Weights of a small GPT-style language model, trained from scratch on English Wikipedia: LayerNorm before each block.
MLP neurons of a small language model. Each row is named by its layer, matrix (up: input weights) and neuron, and shows model dimensions 181-276. Each number is 128 + 24 x the weight over its row's rms, rounded and kept within 0 to 255. Numbers have three digits each.
A block is one neuron, or neurons of one layer that tend to fire together. Before each block is what it responds to, as a language model described it from the Wikipedia text at the highest values.

Description: Section and field headings
L7.up763:139189124144112116117136171145129098111116121161149129113150128112146133094129163140172114148146143147138132182115130122092185136112130091133142143148104102096125120149124122147119146121098137128124133111175136071140154145158128113118152069102129144102110135094144161117134083075132191129
L7.up925:118109163163160132135131128165120103129092142135103119142135141153109152110119124129151112138173141149114139166138116151116098116136134155143153147122111103103124131159112093102168105095149101116159151108129127102108118148133119157139113118103146112133129149084162107112140104091135164109

Description: Mid-word fragment after St-
L7.up928:126094122143087117132106129140114131123154126108079132089146073122129115095095111108079134162106148144163112134130113130129142141080172109113132153137125146149104119122138119188110113157141099116113115130200141138132193086130154102104133131119133150133097122112121071136057120123121113129
L7.up1464:125106116134145101162065149108091152073149117185115151118167107104088132102084145123151112116130126142093172105097155120082103198174150116116176121130129169113101089131096120118140135157134120161129140171155141105180185091157115079120128133100095127148134149081118071128141128084133125191

Description: Possessive apostrophe
L6.up615:095077084156110134113119167149142150173153101113143138137174134157172109101178137157149130105095123150116151118127116118148109115126080121145131147078133145119134162117171121110104135173066149070088154107154161139085150137111162122110143143132128166142136149106129104130096171137135132112
L6.up1161:154162121127127123155110106156151109109123137125126134103128154101140129129157085121111113105115134162132167109141150138140104089137083125137140136121107133198095120133078161122132166116126088109110144158157153085143161125110149139138164105129115145124167146104123129120142113140166133123
L6.up1162:138118122132163111149120164148109171127096147129107196143104113129163152161154144092153102136129151184111162108125160186129090141122134136146130119153133137148103105090098138115171150129111126144092170130088126142112175114142124131077117076153132137161134113109147147142095165168126150180
L6.up1577:112142115158115141113158107118121101180106113108112100179156139101161089148180093083116127120115132119114150151083154179146122149106117173127150106168126107114159153107147156146172109144157097109135133143169142128062137114107122127134105122151147130116147117086174131110069148153141117116

Description: Mid-word continuation pieces
L7.up397:114143104140174150132106174152096125112117126119146125138158108114155161167118084160144086140139095109120180106131122091130149109146139159164151181147137105162154130125062166092120142152149148148058154137094174125102145117150122143066088113126120126148096103099118145142145095108137148167
L7.up936:111114094097142090140132144155130077106121153104135098140121110101158115119145077122171079133110140093137138132138092140130113116132147137139188125136141139146141162135093139117160112100127133173105126169086174163133136156154130168132148123139097121162100159126091140170144109135110124160

Description: Mid-word after st/t
L4.up243:100127076162133119144118108086131114108184138116102132105132114162127135136113131089101128108117158149147152124115149159124117151100096093123085100121152105130134124146107123150151133136112112142153135126158140164113095151104097134160115095096131123147095135121125137127128141143166162098
L4.up514:123124049173183111132144140135101086142120163081120098127143110117105156134147152087135109116117119122148186167144185147151119116145095156093136098154140117130100112162145103147098144102111163149146146138139115158143139173106092146105123076120143139136128139086148101125142139117147115117
L4.up552:109125121144089095121159088123129152123164142130150121121144160101163118160099146123101105107111096176165126142106151149123152144122090177128130163085130099109172170116147122133132137188121114163141143163117122126098104134105128136112109096142177113126127167127164111126111158119170188131
L4.up577:140166140140169085091120106132132133116134141111132058125134110083149079134111116092165136156125140176140132129138121117144165140134105127089137076115126124139122111143146116127057104168157060134120132146142144158114114121116140133122126117120169162102124147085166112172170133126120143171
L4.up691:122135140128168095123096076124087102093109154098165136054155101096130072179118127073132139136161130145120154152151130142135116147154130099097175188136170148093112117162169127109141126104116142142158125129093117119127123127112140156136112114155171087129116142105122105125090127104099136100
L4.up962:104128107187150122137120138098106138107153097123112139075143109157142126155139168107145116141112108130158115122094172093125051117121116114123130114107164128112130115090158140110141146120144163205163122119160165123108121106121130104094123135128192135151147134104124143139131148141140112141
L4.up1245:121158142155082108138156156157130127156151140171143127138146140115121142102142122132136111143141141085142193114101198170134157185111110134131134075147163160138092105124114119169118095145123134109128136119112146121139148123129107146124114134130122103140115165120111121137123119136139119182
L4.up1427:135102124175122118112093119142148164132114164135132111099152135147129081137134135068112118125103089142098151109123141099148105174110123161133162103108145080125127134144153099153083134175073112117166145160111147119093110151117145143147140104123118115108159173097068090155147106131119088120

Description: Second s in double-s
L7.up951:082118094189087096127121133124110140163107119137091151141197136162142129172131131140155082116090109122160135131098149110119165138132112121147126111102103095135101139156156112130064150137103096126133132118141143107128154127085127139144162098138141129156162082134141137108112139125121124111
L7.up1652:105159119161121084134122148135104097105134160145156114141131108134094090138142146118128121065149129145131130110136141143121124106149120108120136167131129134134127155146120130153110139093105081143147128119155136108128147135150102075108187104157194131174123119082138106169146180098107177141

Description: Taxonomy list word fragments
L6.up920:159112150166127099122146119167115121168115128138088109120128119158126122149158162139110103124119118089119143128086111119159136189158163082160095170164165129157082124117112147162138114140106145144140160104087158105117162108156125083152134106154118153142141132111178112155113160086163122116
L6.up1528:141123139159128145107117144143121120143128146139075149130129129146129143135109166125095138157127116107178167163105120144134113124118113101114130156118127124155159150123158136138092099149122131161107115110124159098126200122133110096093135103142118083132141112127158118132136167120158158164
L6.up1540:121162134177142106121130112160132093104122129109183131119143120178138100138140129106123067114112118139181157145127100120137113145119104167109123163141160107147106153091107138133096077133151119144103147149104159125128168099176083055088115095154139115132101105154143152115099077136158151143
L6.up1740:136176115132123130160098131090108054109109126138121141075114158096108101141182170125144114107122104109118137153123118120137134096139096124161141151146136106120172150116124150136139106141113118112145136151146160095118106124152180109128129121102126122115102163110149131120121126098093112094

Description: Table-cell leading digits
L7.up1117:119087119134082123111103122146119103142126146122155146149101093089119120102102120090133142099127142127168118123152142173125163134128162139143119114130163103122146127151107100166147105147099143125149156158159122123134152125127100158110132147095114134139121119109109111194127097151097099152
L7.up1612:102147118156177138141115122152125154111125136097132097108101110181141166093098115111134120088150140122114148136176141136119117109134110113149093147134101135111166138184115124160102149150164124103111128106123095108114168113179136137142157118089111143119039135130125121108147142118108127155

Description: Mid-word continuation pieces
L4.up103:104112157162127126117113123146117139134161109088169160110126158104121117121126089131108142138121127131123098137189123148143093135160121172124139162100130153145137108129120121163102094073137071138090161129144166109098172125132133127158140098132090169124142145118165088155137123116167109074
L4.up177:107122113149150148080124110129092104132157139103118149141151125116106131133124113118111120104137117080142150143144185169128063129140145150142097099153136144129112137073138142146115105145113143121129146159153137107106126105138144119125129126154131102166133143123130117181151072101148136130
L4.up354:132180119169169105142124096141088107134101124094155137086141109067141139112133124116096127110140148097147134128154192172136096118117112132135147106129119125130107128106139137098085107120114147145073124130131157128088172093090124142134128131132125145142144170132122116119148119094154132130
L4.up401:108141117127123121157115158107101089157099135104146101101136085080127116130127117131152097142091093144129153140125146106097124128124152127130109117152108113146125152132087148084090145153148107178119116153099135160108101103110147083107108141119134129145134155116107119132161135106147116154
L4.up698:162128138115169115090122140189087129172162139104148130092139134138104119087121149104107107092112097123140131124130127166153119169140109163117144136123101140137084114182105130183108124126141185110097126136121154093148097149122118155115108105138103158163127118102141100131102106105086134152
L4.up722:111151147114139119094130106115128126134130130063163166116123155111144117141149103113171149119122102122118072123151147153096139173170072132120128124143106131146109148172158112128126148132087112123136148143119162103076104161110084114071140138088140113132150145102140107129124107123110112095
L4.up1712:087157112146103108117102118116106138142139119157131148126137147098142154112125125126151116119132143132117117125145133134091121168129130143152106201104122128100129139140147116170121153123135101151155166148113089134129196128098103146108142146099103129111098136106155069143148140088128109184
L4.up1736:088064121157149129138116142168112145101154147158116124088164155118122080150125137130122111136127070081142137165144148161124141137112137155151118124108139134121134143115108125158116123085134089110100155119142120105081133092089132146150155132155156120161142139150151113151153096139145142117

Description: Word-completing suffixes and possessives
L6.up544:124119110108129132138114135147153156081130149139099156177156134127106117136108110131174129151160133107103151134112199137189107137108139140139126120119126135128108120142120116140120109136083125159113109131132136158111148098080111135113125121121135125134062146114166085155132082116141153119
L6.up1154:156119142122141133124119113142065119148148137107119155160161097142096147128104112154148096180130117115103148177130175107101141155104103130173084112157102123129090073142148142138091122118112137153134141156118134149127105145161115119129146141085141160095102091127130107174115136072126114126
L6.up1171:088164097133116138120110116174139132076154143091120140155173173152124141135166167120179107149153117135149121168111113130125142144131162142129159137112139136109115144168134112097127123113137103142149143127143138118094127138104127177128106158123128120123093135130123137177122110088126172113
L6.up1304:168134150139140111125117158148100103154130160167118150103125129107128123147155142135132115135123119129146157131131150168152161144120146130168141131131094138172100147082128107162136143125112125148107110124147143143103147154113110119159170073102056159167140137089119133139098106132138156148

Description: Biographical career verbs
L7.up1442:121156123144146119096094145105156137093064145134142142116129141112087118103100151120110101150182136150125168123109106159113125112128089134132133167090127150105175119165131116150103094152127101121127130133150150135130131122102139114065161103129109094143133124125093155113117090127114125108
L7.up1771:150135119110158164128141139118129119088104143128122158149151101096104094079169117132141110160117142155130103124097141147178140159128140134134142138091154084153159108114167183118114103131135126140109110107132120149180138120145131119141145103100118110152124160134154116111080134112125141156

Description: Sentence-start boundary tokens
L4.up16:112153063107104120094124126171101112164163117106111124089146118095154125138130155104140102130156124135123141168130126167106119127108108119133055150128160118105116129141135066088114136186183149106117130132106160141114137160097121121083128114117147128190162127155131137147138073132164128106
L4.up167:092165145119156126139103140145101080121095108139125152123159097126136162128161156115157120114131101093133113169117134164136144134110087105135106144138095096108119116157126112118134118162133125162140133115108087106140125139116091157113112106109114102127134132133138109069118116085157096119
L4.up682:139141102174129114138096144140129073134102163137121129116134110135145132155116140091134125127089132116099106165120132159132141054103127169155106136145135143173177136165152121098146101140127111089102127129136108133129122183108112178149123123130098081143121163152110153112127146156152090142
L4.up689:125129093102162133120117111153120114164078121088121120114143134177123098104144123055159116142154096108138170171110099136124112090168104167145116110150191128129138165123103137090158085126119156133133134135182125156127129190121135173079137140122097151159094117122146128124074146134121139136
L4.up895:150155119152125133135137151189099060117121140106142099128135173152133138097154101110132097148133126126119162111115125173132137118107140160099122153109144111138092142120140147116139138105115163103100134140124130117129126155099075131093101115121165079136132100109132170145162142131103133134
L4.up1004:141144087193144128127142127128114068115148153086107133113145136060171060115189094140141140146153140124098088144152093156103152110095099148157113134163168149154132157131107159131098114140186121135106116135134141142057141136109134155131105148099127138165149141120116148154124081137129119125
L4.up1052:113149067152138140175094136131092066133147111131147094135166130109143108177113132133127078115111112126126160150130136133108125109127124129129110112151129126108130135142111097124110132150147119130141130167122093083149108144155143126138113150104126128117141168134077163124131119127127115132
L4.up1659:169173125142135147100113208131129072117091137135129113136130115163128134109177165138140131109128125100100114131106139096100124130159138105138105142124149180150122148136163105142128131148165108134108116119123152125132150146069097135111141076112139119116120179124112110130130122132144142151

Description: Word piece after -s split
L6.up68:131137109157128097116151156118075134131103132121122113141118132136102134125145111109119125159128080106142109147144109110115138142134159071134113123125096151144076137118154110140075150123134131113099074152155121067174122135102182113111127096160155133129122151108149108127115151093161142139
L6.up213:166134094096138112101119137149156101141135133106146135179162126156138100161130095080159083096098084147146133122137116147149133122155113120135117105141097117172128164115119148168169145144116172145112159162160134118131131135075125171106089125104138111143102116139097134112114095137160085132
L6.up947:138165095098119144123145106118099147121135111109159111107143107144183116124112144103113146114088106175145108121149138138100151155103162093144132135136117091158084119141122162145157144122125112127108136172174148093144155109127139132155146145137148091132104121115157136130090144160165133116
L6.up1290:141067139144150091069116121141121160135145127110168125151118123151167186091158135132169100093123141109121119123149166138076171135176190118176121144120112154160133097154126170103132165142106135125134139131139138078138125150165118130116145140082177163140135153134146134159120122064160156148

Description: Clause-initial subject pronouns
L6.up894:071156130196133124109080137131138136122089148095101113144161165123103149140157116114121101135144085107147107113145179180127128159112146125146102112124154098135145129130075140134132112105136127108157144147150148132131143091114092142147141147122110106114116132111135129137117101141127118178
L6.up946:188148123113162193149080143118098172108137122135158169149096131173101122080137107105144126128125143182138138118159167175119111138099146153155149146109119182148096106142128112135148100108148178120125133156186139112146121124131107110119161147120117098114123090133143164100097165123140089089
L6.up1368:101138128134123200155122133153113091161109149132119109123138145151144147137112100118102164125142105094103155150131138122129102152138150128095099134129124145132100106148116106109142101138154115109143190142141143121137099111065102128142153096141115130130128129132146147181117115096134131135
L6.up1786:146123077138142113136140133139146098153101162099147146095148115129157160135131113148139150112149128093129136147150128146124142120119063102142153151132113160105131129086146083185091110151090098136118155154126142067102126137096122142134176114138153106126111130127113127091139096127105126153

Description: Mid-word verb continuations
L7.up94:086179078148090110118167113145149148146097140091152103126177084129163167115126134127167118139154110150133112152158126148133137118140139098138139119203136144108120143132117112103129112098104091126077124136108140077121128110146160137153103132136139136134098122101110127119093073122114135132
L7.up1508:132152063160101135144069111167138109129109136126147118123178131105160117142165121128183130158126105096129169125148115149153123087196103132137116109153098156120154167135113113132141147111149087149129154143111104136137114118084165188096115125094145141133144143090151109105137102050153141115

Description: Mid-word er/re fragments
L6.up302:139135093163123141118105132089159122146137146107160090127134089116117155134141146173105079136100149130114156160145156114151151146110124099135150113109163132113133174130114159138119145148149129137112135157161118128081147144131131126128101160116103124091107114135108111148153117093099137150
L6.up582:118148096138118106115154119126128095127115167137122115147115102130105134121117098094180132144148098145156116137123133158125093128091118142144175114140137113144119136169126089156124093135090113166099142126166150110099100136107137125143151102116098121135100110092124110163107133120154097144
L6.up766:098130117123134139182081180162121141128094142164087108106152057103138173144123118083119160166146127128143118117140147126127113165091163121122154112121129119123118115165079105169128137110115130111119137152119104149117138093165146108120141098127079111096122131083138149129087170086151154174
L6.up839:104167104163153121159135111146105135134126158099138111118142130118158123163097139090146123150154117152136171127171163152152106127140109100142160146126130126076108119163149106156109166167132114110130134144180145139134115131163142119120127114140101116104131104115174089171110093087154094153

Description: Digit-group separators
L7.up143:150153107110159108169121165129137115148118146148121106148130131143136121133149115156152114151101147185148137109101079119111086098125128144160122127134137108151150141116129115101145105108103108142121139156086100145103136103162132113152101141090128144144091145136104089135155128125148121128
L7.up1026:139125128132101121096113156193127119156107132104167103125106130161113131120095131146125150114145090157073139089147120124116114167170134144107119129126165109130129123120143101135122121137122104144102118182124116077094122137128094127140180160085152132142096155116097127174163165134154150156

Description: Word-middle fragment after short prefix
L4.up98:103107118122097165117124129172119103142078134159151112165142150102111157120143138090154097124115143142118167165171140149114146111140113148110139141145121117113128142145102161117106131109122139103153130135077135072155115139130155173144139111145141148143133112108100168143111121096088140135
L4.up504:118135100121119147085130125172132103166125144103123151141140187118118144114140135127178124120103136141149070170115137143120146128149078130119115134148091110176145163147098109127121114106121097162164110150142135152137138141159125162083139141076161152166141125144161165135136100094140120176
L4.up739:131089107114133144135105161116114116141171112140145151124135136111152154133143136127129140107084147134145106112152089119140143076142094139128123136134146121137134133110104128128131142121111088108102182152123153114102155112123145151112137092090186125162131133079136095134160136071157099107
L4.up1000:137138078117163113143145090152088099126105136146199121140121067129144160148132127092136133192139122110111135129084148136152150151123113126148144128145113105180108119143085133139096095139145114099118121143091153125128086100141105176102134118120124137117144124098082117203139138129180138132
L4.up1286:088083130116131151094129118168096149118123091112135133138125147125121108108164095133137122180126102114133153162085112177122159111100116164129098119133112147126134150140118146134127102104149124131130132130088148120122092134112117170153146119151141079143169125152090174130153111080109143117
L4.up1368:104141121080073124171132125127149134130132136101131107125146107102157118138146138122146084133124152119111089140127123131110173103136106091133139120127118154108154170133097161119129124123111161138137157151165146091104097121131122113112112105100162108138120156130090151151121141075148112139
L4.up1513:100130111127090141131090089155144116167140129163157094173140155130113113102127131118155118101133092111087137140156119123135125158114070088132120130112109127132146149103152157166153131135113094115160161132113150099127147132108135145143113115130081157174128104115134159133142133059055119149
L4.up1583:136104134136132191116123132166128098133168134117162143139151131108139121177147140113165171094143140146120169123163106092120107129135147110138127141118138176142117146113108094115159134108103111134132131121102145102146118152160137124154167111126087108136159147131087141141118146137155126121

Description: Stats-table cells, mid-word pieces
L4.up24:171097100154195160113152098126095127169158162097138106113141151105153091106152121077143063137139108135118121104142161125136108127145092145154119128124111158160113128159099139153087129093122152148104149117107129116138141145107127094116151161117128105132130130155114079129167176120069094149
L4.up27:120122106114153125083159146159166061125126142141137130125136118091132134137121160121114069116099149090128168138139106108135134149122166144135116122148108137150090146146120161093155111154151144169129143161116103118110098161145107136110129148171118127162179089138082114157180174142151129140
L4.up304:138147097169133122114147140120111096133123126147126118065135108124124157128171148140153090157131128099127160147116167117125145142148120118137153119117152139156103162127124143124101130147168100207129149132133122123125142103140124146104142114155130096098131109099163082116142146131101140106
L4.up348:129121135131152101124120126098148115073102123159109151148138148111109118129163132125153117098099094097126095147123130095133131152137117156163162112142121095107169161105136125155127114099135100177140128123171090123119155117164127091135152091120140128177160093104100113138139114111139117090
L4.up498:113112116146147141138077149092105151134103134084102102123153093060102159137164118098092070123113124136113127133118140106115139158132168140163135165133129176119097119137121104130123161131205132189158135135153104128138114151115121135117122111139138132125125155145119101163144157142176097125
L4.up636:115135141149141087123105152125136086142131073145141157123119118059091139149139116123151083113109111130123108116145119111124074141142148132136137120093133107167154171118128178107100121121184095150118090125083146071116150150146128120115166083166087175151137145070128109119154117153089133098
L4.up1192:106122124157108102085089124135092102095133168097162152108129083107101148127143112064122146102102080140126139101153193120102120116137162095127139128133132167153144140123129122105105156133147135138109135155161141135140181122117145141139078123139190127126153117090134145118115110109134125121
L4.up1778:147091118126133141143110111156134105111098128115144107101148143146090121099126120131143100132126170127110104174133124125140108137106155098164122144129125123126107142159090103140111130175170158153102121136156108129135136143165076122116162157149113152134084184117117094158176163156139128095

Description: Leading numbers after determiners
L6.up507:140127117113142106098124129070136053110080118173162157191133080132107108124126172071149148089149117102112110095108175108117147143115158098161096105138166133139148153146136114137132149152117084118120124167145149093126117127112125106072144110116149133122100149130111127155142147116124110094
L6.up858:114100124127132148096131152099158123115141150186197127121120091144105144124141164125187126100119074103105132133109144123094101099169139136145152173157148138144168128143114126149084123157136085114148148176125147092132135117125119110106139110140158098088084114122123128165114159128120113164
L6.up1024:090103125128106114164133143081124139091133136147146075123144102139138163150135164096196131110153086122140111083111125138091129157141151123131144121112125145100114147121173106122143134139099111135110140138148151089119135095099122114120140103137146076088124132101121150108108077092124158119
L6.up1028:095128147122121131145155148117140080147102152145150095127146099148140127088188127139119130089086149109126143123094177073136123094164136127133111112162107096135166168093123161151141108148112121148107132154160165090083138125080128178105143125117099087126124169144164128126122161138105161133

Description: Mid-word single consonant
L6.up123:151113096123135126173118169125129060174111139162132100159120167147132130099149130118173133145097100139161115098136090133105153102149121115182092138141069138193104151168127146119095101143091142086094142145087149113048112109114115138096160123120120146147193163096123179137138171080104145119
L6.up1176:089160127119096166123087129133098114152156166132115131122135129116104108144169098132161113141155119129110159133116129135123094121119086101119112150109152127141070167103126143151134137126117131119135130096138189117104148083111141124124160137151145134166138087095088155105141094106123146134
L6.up1624:154139122147176142107115125148083125185151146140106106123125172142092131155133098151197138145124117133159148113173153154114105123113121132143130147163180141175077118197081149179130135144109139129109168146107153132126131087114126083108119127130094133109110138149159146120136145123143136133
L6.up1644:112128124135125143105075163136110120136160138141175127173130117136138165141108172110151120078078178161149118164123162131122117107107104154156133152098112128188153124150092110149165163142141129150111135154114162088130159114131137152099167084122117120144124158153122117135112140138102141139

Description: Mid-word fragments and unit marks
L4.up89:125145096121145084166133138083131122173162123123131162097162099123094093150133133114113144143095129121133106117111103102142129119120154144129143149129144122139133142157132123141118140102093184151137149156102133128152188128158142107159167113129118163124154152142138101156112129145135109108
L4.up448:096065143140100111133118163109110176139130141124133105130122144130138139109152134158108122132137133123146130126101148144121100172080134159127146120085124135147112116104120150139130136193118146146150174167139089112130128119129138124155148171141123145129109125107128173132105141083145093083
L4.up814:137128118124124138092140171162155120134091144152155116123170183158110128119132127143126092130135169176101131128104143120128114179139145138139146119110158123137134134136126051132088116162112100130181155175152116140075114161142096160112190162099098154127103196123145050155130125079157098135
L4.up1090:113090070108181127121127168113130104183137120142155101108155142088115119148125141120165090143120074171105145152157104103114129130147145125140154062120171090169135169102123123110117146171118104129128146186131174101114123121153152130120110133099106134123123119111130128149119097084168112131
L4.up1153:097122123137105101170117133160134150129153116137144104157128157104131148159162155123082068128088171102104107130146081124134131179140135202121137152134145111164137144136090138091083125150127151117111179166097122114115115112151117153119110135145086150146080120127094110141119156104165089138
L4.up1260:127084107132098137101123149116105096139156131148136121144144138098111142103134160112110132104131110111105160124133147170134155137079120140156137121121124099150142143098106121134144137121172162169142126183120135152079128130134130114132102164150096139152131178133161143197133133103149155142
L4.up1271:136086111115127138113157142129089098092126126145150147156141107115112130115130113123141096161148140162118104113198118110153141149112122130150113108152143107176119175094119108128141117141096114142114156173115135121115138099156096099110125104073091136135131146119121092168088100135154133130
L4.up1345:132093075155139092162136161138104118160164143109159113124151147143117129146161142098158098124118148140138101108076086086130140133150115131130136106095166104154103149093126083115141121136093151133147156182142110155139161124142128119153104127116104144131125147131117128100130138106156112149

Description: Mid-word completion pieces
L4.up8:126105131153131117156152114106157125058103149111145117106134109135116140118108145120161112173137107135116137142095139129118130145099177125141133144155143062171119109136162109110122153123129122162154148148134129140118074112162134132155123149133150156147088113122113146146137136131171137111
L4.up58:142078142107117124099173150146173109118125125102134154141139132092130169151132117123159102141117157108124115106108119120105138126160101132162102118152115153164063177148087150098126116129164126126118166133153161123083080101144096156103160104124124125129145123050110180136130148125156168105
L4.up107:148139155110081136148125155127132121115081105115160094138164113136117159109175128107119111131119119114114144131113095143114150125143166177152084143147182099144112166103140122105155162159133111158094145157150116127091103103160118141139153111144146141144130147070135109118158124154116116118
L4.up322:140091131152191157124117144146183147191090124125154139161148133134110178126125164134150129123131122099133119146142114110146149152153132152088116096133167123145072174151148126132100117095134136114155155146128166134094110121138122077169159120128133153132116095116141119123180125119151130134
L4.up1098:122119157124110107151101116118121130158115127089145118143147166160113141092116129097128127089118080098139158132156104149156149159121162147128145120189117121129090100116156091071101141131087127111095127156162157082107072111129095173148120162146124132172127145114134124119179095141171120142
L4.up1338:121131133095120107097138157163091098178122143120110147115179103149125160116134138112112087120088169111176137121165120118106139113123147159125151160148128115155122185136139150090118158133132139104061127146128156103082153114133099161151145118088118081148140103117153075151124129094103117186
L4.up1355:167140124175157128135125108136161090141071124130134144147156109174131150140150146140143084115118095154141141128121150128067112102150170128161121144143137117132146159122126085132124123142158166130121149140153127106148071153118123123159137136120159142156067141118139103127121099118164139116
L4.up1551:145131146135122101062100085172122135088099145119169134148131112130145125145123106076138091120132101119133139138107132153128133158078164166146145133124133102123127114101151125123100124149151150133132139166176128153089180081094061164113117113132139107146087125129140103135130125120094133106

Description: Counted time spans
L4.up95:123110123153135150121148127100151122134131186142091153095138100116147122137128168143144085156121134117120137148154176100169091136157109091197135098119183130119145089165088130135124090128112134098131152142152112137133120121146180105104143086079121120106129167148099092151135135101108082116
L4.up163:157151151187099100130099105105131093136113113095170111123138138114149138091146149105151126117133106099112103145143139152121117163184150146157146149117140126100087124118088150144117109146174108096083131123117122146105186130136093159127145124129176100160124183142127131143114116102125123119
L4.up408:132083131115141180098113123152114128089139097142154155131134115075172158154138126100099145153129173134104123114121154110151095124108113152175123137120149104130129143113140080084150097149142115118137182097096143124111144148066115156118149128101107137134125145114080116136147147107099132120
L4.up544:108101144163123158141083132092109127175085109090139110116148082137146107131135105103162135136156109125144112141151125135124108152112137116143133153117151129114129143136113085090106113162087147138118159180138136161143101089120127131153161125149102138116126182136131078115147106125160107127
L4.up816:172148165176117155112093141121095119154134104125149168091150146131178107093086152081094108102153084089117164120127182182111105119137140168138114145126089140115119126127103115142129132107139131133114129126137111111129158097132138145119120139095138125148135152142145137110078120120157136127
L4.up960:136130127136124184134127129112145088112137140136155130168113101097151151119140185112134088111120126109113113133133139147147116122130105128167130153124161143117139083161111107105130135154098115162129144129135146151135119128141129122056178107063119109111136149088102123116138142076149129137
L4.up1051:068088118140115137121161119140131109120110159121105087152145092147126155119131125127098136061114131104144110150101171142113117158109123099151152064129089188174135138171128134114123102105134088146087157129142136103100146114124149135184159124094146099152136151097167123128153140136161096124
L4.up1231:121130174161106125173148091129165129114094136116102102130124164139158127146120143133124144101138117122087133158129135139129076153174146159130089121137175133088161135135147079146099114150112083114100148133104075131114125115150157133141160147083179142129119177121127156144151128096151126106

Description: Infobox value continuations
L4.up37:091118129178117114151098093163156119135196129114129129072143161091132134156128128134121105154109135136128142133130116125111139164158095135146111177139107138124139090120139126139135098170129127139104147118154077067120144158165161116104165152104135117108061141129118105142141101113165114130
L4.up238:121079146189150135128127107131150116149179132166120087124167161145088152112134142124107109121108118083079153102146103146059137156124096135136137155130170160087088159100108154137093102170125133137124136164101108071120124122158127121089130137152134141151139108177128166155141114119123121173
L4.up394:114116107144108106097136123145103114156142125110102121153132147127155163095160138089124124093124092119185111128125123138133157109098120093128120129146126118105150154104090144146140111143176102109128111152102139116141139116133139165060159110127140106153137112092127150121099115103120102105
L4.up934:101129078122120130117084121170154128152156113110100133089139092124140142161138171114146119138116122150131108154128120122127132147138077095116116172109133123099169139153154145188116156118176118120122122133091073055119103125084068138127139120083127111099043081165121117113110127131170122131
L4.up1024:105120103110152124106116182134106135107129131130150132138150145143120136140113122109130107139133128088153149142129124135103173133141074110135097107154079151096146104126153122161137159140145131165161134143128139122143150150101132090117135134131132153166174134133131133108120071114153139112
L4.up1228:093122130172117144147111203164117134094145150138135143155145123127097172154150128114116143170125076128125118136119143133104110138138116115139138140109169164116159162105147116189148117146094118099121138125112124074107131145113131092125117107110158129147096143098134118123103131109148118136
L4.up1363:137160164126157114113100126150127129077146104082139086106149116120105148111133179095106118158147123130155116148129107144148118142170075130108100189158143112089106106129139124161144129143120183130133129140121115103131142081140110123067129112139146159112152117148147141139101111113103152145
L4.up1556:152122102179120121121120114096144108170131095114134113089177099113168100111163131144164135102082142174098136143148147169113096104143147130132132135135133118149153146090155155113112117140125062111115120139135096132097119133127146103115119109111174143115105125125127119117117166139129108140